Weights of a small GPT-style language model, trained from scratch on English Wikipedia.
Training: a variant of Adam for these matrices, 11142 steps.
MLP neurons of a small language model. Each row is named by its layer, matrix (down: output weights) and neuron, and shows model dimensions 208-335. Each number is 128 + 24 x the weight over its row's rms, rounded and kept within 0 to 255. Numbers have three digits each.
A block is one neuron, or neurons of one layer that tend to fire together. After each block is what it responds to, as a language model described it from the Wikipedia text at the highest values.

L3.down383:103166136188111155127147173111105129118125104123119119162139128078134131146132125099112139151143115126124128112124130110117119152168128090129137132168095144122140129097170125115146157192108155084140141154150120143129092163080101102124110144154139174118131116088167138121121127164122140154128150114149135151106112110123132150103137118143111125077123093190139138126087117115154167100122
L3.down652:125112134096139133126119116057152112137130140196124115111106118083123130126131141111131140151166111129105119062139141177121140142103146161158113111147105111130176152139098106116147127129127079133118138117162126142141137127105102119146100142135120128087104126127098168120138136106106141099131143130173121119127120137149157095157092139134119140131082107094122143163138116152143152153155
L3.down866:136126119164132104189104160108139148108134072149151163178149114131141144164111128115137126166153130118112141116161166125156145119139126168148123146171096129101133133144124112094138151145100084099085149130081111176145103172120126105128108143164127153128125115127105153149138157160136104123130131134179137091129107129167104146124108084165106138154146145158106141134145124122168129107096
L3.down1259:130126126169131147134150158122135123133146110092124137130135128124116134121155145104154132095158111131123155091168153114149129137173160135142166153138142122098122132137121128097143150132138088133151096147072138108117092147098081087140087189130139112127139162138125137131149117150109096109150141153172186121087127088163083176104129137109085140123107120131150128135162120079135166110137
L3.down1399:117142096144127148145152109167147153134131085147146137159103141125074137112108125126119155104143103124156148120149131105117134061081120138158153132139145129120105159162162092138108117114140146098145134061112151130099113118112133135118142097093128144104153159096145177060133140141156067107081138135126160178127126118133146143139137109134141156149107091145139116145160156160131059104101
L3.down1696:168128089120089098099166160181171185125125110153111131128136140150122142121131133127116103137101148135152160121152120149128155106112167130126121129122094125132123136124185107100148105093121175115119150079084218164116114133122089105117102151112096122168104146118131148096112101112159132119137123130109144158127113093156124136146133106131141164113115120156135147132130167129106141135057
L3.down1844:159140140129091104107149090135116185100086126144123151113100128170182142089118141123143125115112167136146119166080131155121154136157120116125104134099097100150155176131133131132087088099087131058151097141141136141080133096140155086109177080143137136122099141136134167105147160101105133141135130117085139119153115108089114109117130160162108091112136088105188125102122138134107143125109
L3.down1847:124152109131140115145079141102134132122077155143128115102155156134132132112117137095178140147141079135101146153082100107161137135177083153122149125180131138138114120117108125179109111131101140127115104159127129091139143146150188129086119108114085102114128171066130140153104115124134103182103167125081118129121147134132142135131141180136155117098144083123126144131181147133193104106179
Description: Prepositions and relative words that begin a modifier right after a noun, especially from, of, in, who, as in singers from, Member of, Kalmyks who.

L5.down37:129117142093107096111168099150153102142134142126130169124127115142142159159141144082110177106117156126098102169169149150106104104083171091178144165081114110167073147143158119145124125111116097142125120107108096108101120128138096098118136141146131166093120109146109122134113104129139144137177129167150135102115094117095151064179083147111093153124100139114179147110146117099117121181124
L5.down398:102127119173162144131109162094143122069114109138153140132100115121101178140141157138117134121133137144098156122081124122112085116130092122093110148148126142128106102128100110122060154150157109152107130149135126163135105096176140100140095099156138138115148130095171085159130140085092124101107161116158136119128157120135149157136113110132098131124116100181154112102108116149138152134107
L5.down597:105121127127098125153112129134140135053137119110112161144139142120098162123132164163108126140116144111136110165102146153147145156110126142157121167098147140138115126131119146101104152132110129156110121133126103175134101163157106136137118092157121122115151112115134144095114148126103144094152136125114100099135084131128142099137088151069148156138143085157169114112096082164129104136127
L5.down648:093087104128157120142115097129148111115145168119156098062133098145107177122116148128142091139077153130140113142134185165122149091067151077091136139127107152118126149157120165119169150130158090113113131139110142101161133112120131116123141137127172150096123122129114154120131140112093144136136131142108151147146115148131097117136119137161160111144137154106140152067108112121155132130083
L5.down1402:124103140162129162113109143140126125086158128110180111097166132172122154154149131175130074139061095132150086112161106122157151119084141132138102111135106135152164152142100118138089133087106130143110111134134095114138123143129094104126144107118136151106095137129146110099148114133138154159128083140102068158129129125105136158123107115129138106101125139077150093081149099145145076141124
L5.down1468:121129145137117138121155097121070143150114123101102096130143147164127134147130156140123151121112143118137143153144114169159113133113181109165131180116198152180154109103145153162109136126133126111168183131122130161152094119155134099143146115120135120096137139149107138124125133138158131117111104142133142148080099119100129064158112127121136136071120099104159099169105069171124148149105
L5.down1784:120143132134107120114102125124098148146124122124171137101106100153147099124147140106119111128124123167159093123174131136111157106109143136065113159124086135152106153128122105114124148111155141100118142120094127112110127121144129110080126136145128127101109116152151149108111186117159160097101127094085117133103129137079114097138144117102126182144098126120086122119111147134122121131080
L5.down2207:132102138140077130129123099099151135120141098143120093146170095167136153132145127092128178133145120115120106130132147128114126093130148098101120153125134195121117141138111118129140078137121126100121129109065151150086083150116129091129148133095142103112116190094138106132129133107096166112093125094142086129062160113121129148112113115159149141155113161109117114121145122128124092104086
Description: Last token of a noun phrase acting as a clause's subject, just before its verb, such as studies, work, surname endings (work began, excavations unearthed).

L5.down364:111112149151128124116135121131131129124160106126134149116143109118145134107199134157103111129061099146138158143112097101158141101130084104165135094111133113078126111117142127120135126141116102163121145087103165122109153112163131165136141121123114128152118151172123103142107148125120087099122132132130101113139106099132174194120121100106129112142178093134139140138127136116104162094112
L5.down576:116096164143116139141098113124113148118155085122126124153173105100118118136125115105109113119126151098121125083130154076120113151091181146086166141171073174091156122142147110119123132079116149108151110113131099113159114182171102124158130165145160124081125174119154111115167123089148172130167094123115188131137127066114115129126104146110136129081126076107171139127120101125174151119097
L5.down743:102151139115135103123145146140138161119139088179133119128135119087132164122190120137094138161151133118115138142153114080139150114140135183141104103149118135132140126079134132161077137076104188124157147089127134120101099110132141163136103087122109145114156154123111112173151117070153137101160119133136096135132129155121126191077093133095112088132122108114154153139155133122161138104140
L5.down821:158157082168087088147113115177133170141126109126120161124127150099144089131147149142170129117112095120134126101139114147121131136119157115089104133178111154154146106085132146086121145103112121127127147179136108097147158120125108177155127139122134143120117122124125143135101144121133136141166143098074097111172115106113094142118082106134128176113156106113155198144134140089144148170145
L5.down830:145167156176099142171110118154150130175147108120089104107122172130143109167112140140099147131079106155094084115119116146126129165167146121133102141120156134144107137125139115092139142091124144137179148120154125142174145166126103183119099118107146162137091148127130127154115118102150118119147123155117106149118093098126174134110131134112163116130065128143173098141147113107110106096104
L5.down883:106114129172153063122063153137143177126117120111114111155146147133145170143144147124088140144111115109149142155156101097129118110122098132083125121129087134097137154123124145141120144162092159144121136116140095138174150149195150139119111116146123155147106110139128116122117141139127127150079122126115082133137093126079154099117137146133145125124135084142098132128108122115098138113075
L5.down1544:187128146148120136129155133110090125098122135090149114076168147126119128181119123133097094089119105109126097105125150138156096163125126087083113120124123117085137140149118124114145147123135111096137162170144134116161162160131116106135092180139164145096149093121150150117128119125146090132105124160097128122149160147122130130157147145129137107106146088100125106130156144120119130126127
L5.down1645:105136164111146140109150113161133170116114146125094129142155131146123150144142120127124117152121121142129114101114087174158120121085166134086132097126167122097146095148136099125138112139095095154100137152128119166165076123131112141176152127139144129176079097123131145155083129168133130152154091120123103099136098112142108161094141107127135146127159083132171106111042159164061142114105
Description: Past participles after was, is, were or be in passive clauses, often before by or in, such as discovered, held, taken over, established.

L5.down89:158174141156114148131093085111107159130126101161162123126170144133143108120113090143119184161134137169111097130099118114103172139126143136156147097144110095137114149151082143155136147083135113102153100123129157114133128114146143165110115161147129115117141093091088153114126190091085104113158097154141130118139104113104135117095122117136147105106113111188129112157138112130146141090180
L5.down603:138158114165115150119132151132169135133153115104092163105117104149129117107120101115137165137090117135141108156107126121124123142112149114139171139143146123104111112157144135096134126142116145121124149123149127143145130157082117133120156158142172153143136155119123140129118154140127133172153142148127083120171105099141119153139125134116169130097149134120120094152152100118153206108130
L5.down622:155164123146135177121116137118152130147150116161126126125145131147180098142151162127110109146136143140135148106153109107141137093139110118126105095142114080110165141164158084106143132138121148164143125144116118116106116109085152133148158155152124154141101169125154159101158130110158134143130106155109105092149161162113109126113117091092133135158082165132129137124132160169146138148150
L5.down658:166144088135139128175090136113131123089100116159154151116109153154109120131151149087127143153107102156112138121085151107131110095115096151140102128119107121102123136159151115142098103091137128125150112113152134082114173121146129128108151174115093114104124147169139142117134144145123128121166113168100147141166110069131126121172138095140097156128150108131138100109160103149120115158154
L5.down862:116153102159125126126106156159173110148141095144121100086134122159086091141128125148148125122101117142118085129088126115135132130160112130168150151151134117142115124107172120144070082120092104115088096146153133100113144121148125138174153069175102110099130138130154159110143129130141157132141129120111119121146139108163131143105125135139083166151164085161097147095107101138123103115171
L5.down947:126111097158119135121134163144130112107154075125150128092136104111098107137126136138108135120124109047129110108134149134120110108153128118125135122118150137100120102128090159115108118109147124125120136125136163158086128161096125137200136126130095104163115127163144125140112124098137111140097158158140145110115125133137152153140091113150142125164147119148124171120121163129086106121117
L5.down1209:138123120127122110134153142104113137067139139128112111146079146149159125136127136109132136162123117154172138121102120125117136098107126161142135124094135157123163144170171081115163131128118136082123113166114174162133116145120136111140143139147139126151118117152161112106069133144174140207124119125130114151108125117144147097117096138200120107097115077137140129139147084109149128115134
L5.down2248:116112131120098107152093128089144128124092135117145156114152124175136101119078153119139146160085117097146147123118154128148084132110153105162061119116095124096154148130123145100131104125148087125117118137109111122131143126136137117145158139142118113149148150165149079144087117147181194171135104129129121133160093132149130097142130118132127161159090151147148131135109118097158099157111
Description: The hour or minute part of a time or track length, such as 4: in "at 4:50" or "| 4:17 |", plus table pipes and other first halves like New York.

L5.down288:164096127147128147115107112104143143122111153152093127156105119114155118073157070130123101121106114119112127116097146147126127139133125100144154115105097082141148158150169154100134157137150157145128092112053114119168122128115103103107132134117156130133106131104148135134115127115128130085125118156124146106148121145139071137127102127132135121095131183119122153117161109176118125147128
L5.down315:134145132105111130106140123106133118167113124139111115105118104137065132128129130161136102131103161135097075125124107157160106174166161157127140119079155152161133112112137133151166145121162154119114103145108128118150143145081148102124127099146111140113125137110121116137164137125122123110133105147095133121092101110122108148142095120111160110106098155095150107176098106133145169135154
L5.down697:128147140122148125168108123141153117102121115093108097115128150152135123135146087134137139124150137161160105101158151189094113182133095135166118142145145130140086097160153137098143103157086109132118168134092152120103142126152126134149111117141138148117143125108147119139114117136089104079103124092138106124071163119172164159129103119137104098132100153096132116126140128155126131129126
L5.down1035:141145119099118136118111088115164130114116136151088115088139060140111155120155134131130134119117152141084109110132141171158135159179149151117086133143173050125114122171106109111156177119141104160134132133132148148117092112144132102150120106123116129135118125135132119101114090108185104113154130174142160118128095179135142130147105114125137143053106158087130136159109122120130113130142
L5.down1651:087141155124159131131127123131125127099117151120110096099098129151147149126171138146124136153129140127087170109125153103131119153152107068126128140094137133140137171156155110148108140129156119105153126118104089130136148144091130106146139120093102109168088181141107133136099121146137131113139127139133147127076120148135137139122118112112125139113163191107141143157116166144126084097150
L5.down1825:119104147144171142131110099141106111109141145098089111172120148089145103122148121113158094133120121106114146104148148161127118106143138123144145144141102124158119146155156171159144118095128108152158115110077161121152116119130135130107109152120117100127093117132145093118126148124104103130143119180135126169116098138113131115158095151166124155106142178093124147124164122131131146142111
L5.down1924:114127104108144142155107112123089119138146108122136160154130102101151119135113129143099114125132150157131127139157110159181121141144080145107121156139099146132101146096146106138125154098105126129134172146129118130112110146153095107105101119136112148113157153187128097158160113111153095150091153147128107113089134115105089130140163153141097088168152114128090135132129095126162131120142
L5.down2134:125114132132109132154109147115109168085122113171122121145140154179123139144143141103083163119144152122134105110150148165127073157135152158103120086114137106112160165138150102146126130135136136195121153128137124113088122166133133162140144109133153171139121120115120149138096103111100132103130101166129117132141101120133121183131128127110141134130118107117138128101112103137145087096137
Description: Prepositions such as of, in, from right after a sentence-initial subject noun, starting its modifier: population of, weather in, songs from.

L4.down1866:150138162120144095089129157123143113148147127107148152112103118127121167116150154135118125145147097112118174148167120145110121147150114100134124117116119135153119124136155095129110081126137134142070135103106127129156104146178159104073146075139084145129128137136102093139117113100150176151124107140120095130120066107147122102127109131122118134146150123094108116141090142102134127151154
Description: Nouns or pronouns after the/this/his that refer back to an already-named thing, e.g. the film, This work, It, which.

L3.down188:057126164138135135145135168087130148133165137154125141130163130087095163107130112153158148156131097083137148119108150157146095131147116141154139134117115116085098096084158130148116129109047132119129114165133162115110106097092115087101117158126133120164123142162152111106127118144115165114129121125149107147146143174129129146110116086128143087147122073132142136096144119157089171115116
L3.down482:160116143100134069103124135087121157111121137110155172165157132134154121099132142114147176137123145172146097127129130102148145141139131139104133160150127136118147178126113111139161130096096144124110153125160126143154137118133136098141125154119100108128129155134102124128119154100149174128121099132123149163121121140134121103100130133091114146173138131155137113131108178154154131103100
L3.down886:193134115167120106103124172105110147105186089128110090099122131162075135151080151113130119104149095132156134136165152127129129121089171100109125126116118131124110090127129120148109125128123121099112113096134143157128132142113120161115095142083115122130118119137129113110122129111173129124115111121141098126139123115175098189107121132144133152136149140156075108161146104101111152154112
L3.down985:091152151131112123147116141102090096115130149147149144148086095126103154131146117133099123134125126133098121070154153105147130096124137153143135133147107136098114151100103152108118099095128129132099143128114094104148155124149157141126148101103117153136108129103124103142126088097150153133137113131182175182157138101155136167156084176114165156124099110137124157130142127123122145106134
L3.down1122:095112113181105087085161126139130133125153175123115126146141096110150152136125117147123091110179158170167121171131138118150108107160131119149101128141109138141180145137178094077115180132113151108093144128125165138148093132123175092124144137166091103140153120139084126159117141086102098140118117111184121144142087091128129155114145123092142123130061090129145125140136122144125100110091
L3.down1125:127158153086150152102111149121149120141146133111140128138135094121084150087138170107162096102109091140076125152160124132138154138116090097131124128147153134133144154186137117106150105090101120154129164126131106124132106117105087105088066131135125166129108117105133153098120116127164129093132100132138148127147106125183117164115107120111164119126145111139110154209092164149151123088120
L3.down2059:125146139115135109122154136136138104097118102149112158089110157093089131130144131092140158170136169111114072164134157122145143077125130123138118124121134146123158191086143126163133133118154103143136090140120149078149144120087106122121118126151145099152116120072115151106140105093075099117104136120130137132105134109116096080084123145140113113139140133153185128157149112124151151139126
L3.down2170:126129124118117123142152086139150119107097135127167111120136124117139115145139140119126111103176091083122135135166117144124127124125136139154100142126129117134128105147107106133179122098113154122114123093112138086134132141133094101152144122150111133118135157094102081122124123156154153110113093137109135128076108093160120135111116087161086155126123121116077107179129175132086099131115
Description: Common nouns heading a noun phrase right after a determiner or modifier, naming works, plans or records, such as show, plan, evidence.

L3.down152:114097156152092107107161129153122138147124122138122104162152148125069138162168099145132106087136117094149131093115135138111088141124150133147102146127087111123136133136120082134148106154135164128097160093149146100133111139173129184126099145104147125131124101099108134154121136104132128151127083150109102106109119093158078156128121107140130118167092087137142149135129155086201148135096
L3.down472:140117135135114106123125084135120110127146119131125086111148104115139111159094130137108112120133109114170095127119152159117143147143099119163108157151127143176098101107181087147162104112133140127127134145124102112119121105100146098100161075098124161082121118063163135144095133101092088116094118130116139176124137141105177121177107112178142081106106124083120096101105092133151102119128
L3.down659:103101151110117102116111097142093103090155133116102166105093090174147158126152097139110116166149093106154144131164135142127102127120110087129139140096137140132158120159095139104145095113111151108144145112150122146123159097156136136108130091085135185134120121140085076117109136137114105113117135113095137147091146134123113160132118113129134134132089086095140111140144064113151077106113
L3.down740:135087122120115116144100158129144141144124106143138191149088111112160157107109171163076146128128117128118127119133170122126146142124098085161094140123096133123156161146104132157161140137125112123138094148138089117135098110079142116139153141139117120106100108163116126139117143082159153157100155109130099119110135120144111137123139121118143115170115137168137129136103094158110148133138
L3.down1117:135110127150104073149097142105116168095136112129118154099141113179116136100145119088089143122148141111108102116167109102159157113089126121146100103134101115092110142151102142131084151116111103130103135109127172128111158137151184134115150158102172102102130143151136141121107120118073131168138105123142131121124116138144140135136148088155150150138084159102097158143163130139081147136135
L3.down1707:141146087142114119134152151103149130149116141150128128125100148114133099140121142177128159162119087127170092086149177139096131147154157132160087158134121168155070138121131115158104119129159130120179119149121119128104164141123150130100168117101158124107138176100111083149132114114172137147138127133120133123116124128102107154157109093168115150114100118112144157080154097129142120087107
L3.down1949:122144125142116130132101150132166126093146103090178097145113112130155115118101091107131148110158110110142118096154147147110086114184075119143134113128137127151126124130155173133131149108107153120161131111104151095117118157118143122167144196141090139128144135118101110144108098057128143133143132110106123159079115134096108137142144177132114105136087088141145129146120107188098143134116
L3.down2234:132148128137145085079121120121185108102115157089136137105092158150119117164116121137112126103139119143156121160124121171090086127118092167144112158143175096137121143127138109118138156098069103126170081127174122137110141151162123150152096111131149145134133137141129086124140121124116093137131111143170137117182111130115106092122122149122143132096107108148158177126098085156091150146100
Description: Mostly the hyphen bullet opening a line in Wikipedia lists such as personnel, cast, character or community lists, e.g. "- Philip Bailey"; weaker on "including", table pipes, "Track listing".

L4.down1760:132161144131102140148113125111155104148165089155130122122126130082119122121147117140173127159138136137128131102134163133136132118164145117119128124144140178123113121142142176132131157163111081132145138108096102147127116098110096108145170166127176101132107163137131131144133130117110126092094127100184161105138118142148129113128101109109127095154144124120121093130115128126149159156091
Description: Prepositions or quantifiers like from, in, of, across after a plural group noun, introducing where members come from, e.g. "people from", "merchants from", "venues in".

L4.down2136:132109148131121119116159119129134142173146117137098105124146130117100127142118160153118126127094112129196093124122175142137095148112151123150133116154110159153162136172151099128135143115150122133138186150107138133139109162138060122128126071104146192125142149082116154163136117141132087151107146192146108106129140106098115094166136134132172121147133134119136089117139102116144098130128
Description: Line-initial dash bullets in cast and personnel lists (- Actor as Role), closing == or === of section headings, and table-cell pipes; also well in as well as and clause-joining while.

L4.down1845:111127142134127127111106109109130136108107151139143159145139130101113097111147126111051120127144078115147193148155138122118157120136109123109148148142166152138130072118154156149157087126144146175125119122071096123120140134148146122111106070097137116129101104122101144127105123119151153121121114134113140097167111143128127135129114115110144157158104147107155154107096133112125121121135
Description: Past participles or particles completing a passive or phrasal verb after was/were/been, such as set up, built, held, carried out, plus small numbers in table cells.

L3.down114:106158148105160109118108138090142126101127133136134089115071087134112129070093113148158111095130116121126113126171116138150138122130114141130138123141144162127136140131142137158107134120117156138141178139106147146148154058131141125123099119121156106120156095147071146167088089140124131126139131161139146111107122096114124090162122111114157139113104109123090133120103137185149142120117
L3.down688:145096132134151137099138110133099164116083141112096138141168131153147155172081123149145124098163091146137147148160112154147129116099114113135120130099138169111135115149130124078146140108070124119137126140141146092062128157085150122104144104138141125141123141139124093126142124110163100126102091124119095138115129157110151165151123101106128139129110142127180098125070091100106126160093
L3.down1211:126099135142133142097101166154152139122133151139101135086138159157114171112156124121123129162097110112122106130173148082126097134142124118139135140161130173124055167141143164115178141143132122103097138159112084122124107089118163128141113147108095152118117130154144105120163165101146136112145152184128114145137123120096096139127157085082179124154114156136165099165124088132133129127097
L3.down1612:111121131105172119105104122107156143128138123113140132148113140117108145136147161160090107145104097141212176156163120112122125148135090159146104121130129120135135147096116154129143132118074140128140151108137109136132136153124122134119153098180103157117128120101142099128077147144129126144163106137156123111131117096130151125124114136153106084153129100124184129115095125093140112128115
L3.down1687:101139098156112134143139131124110141158130153158126158080164122182113141124129165127105129090092121180121093120134141145141135122116130141144086131095119152094114158120107120108140138128091117125137124155134137102104139119097046129102129139142115090123138146183110090126154146111144119125120124175130124162132116127074113106173137114112152110149117109144137147121079113155143104095124
L3.down2084:177136144140128100123120142105137162133143160137101158124149151104144143133104156064147132179120152091133102123092152112110090092121101108168111140166110159134089123125173152134138120166098125108116093172139124133158145152135165123095158136101121125101136111148131149112110134110136160107117122173107131136137133159146094115118136111109157126146173100140181135157108105130143121160098
L3.down2171:132130135121136166126099166154151116128128132120113127096122112130080143151149120106103124116145135118142103146153135143102147169089125150089164109132098102144118054133112095113186150148175167085113163058105114069070094131151083161139154117090140134108119139119144115092117114140132133115131089125161123137109167115138102172144111161136110074173086153130099133122094157130109143120111
L3.down2255:150122105105145103133130144125125139111116110111146137103154127154113165162132109138086099164186152104163128130100149146111152135098139090136154111147117122088144101107149161177174128120139155136116099144190166161090105106075112102148119134136110144135100144115101105135121127138132084157099133094150143200159142128111121115143151125128120110139155113129150134126117149130103080143117
Description: Past participles or predicate adjectives right after forms of "be", such as is considered, was annexed, is similar; also sentence-initial "According".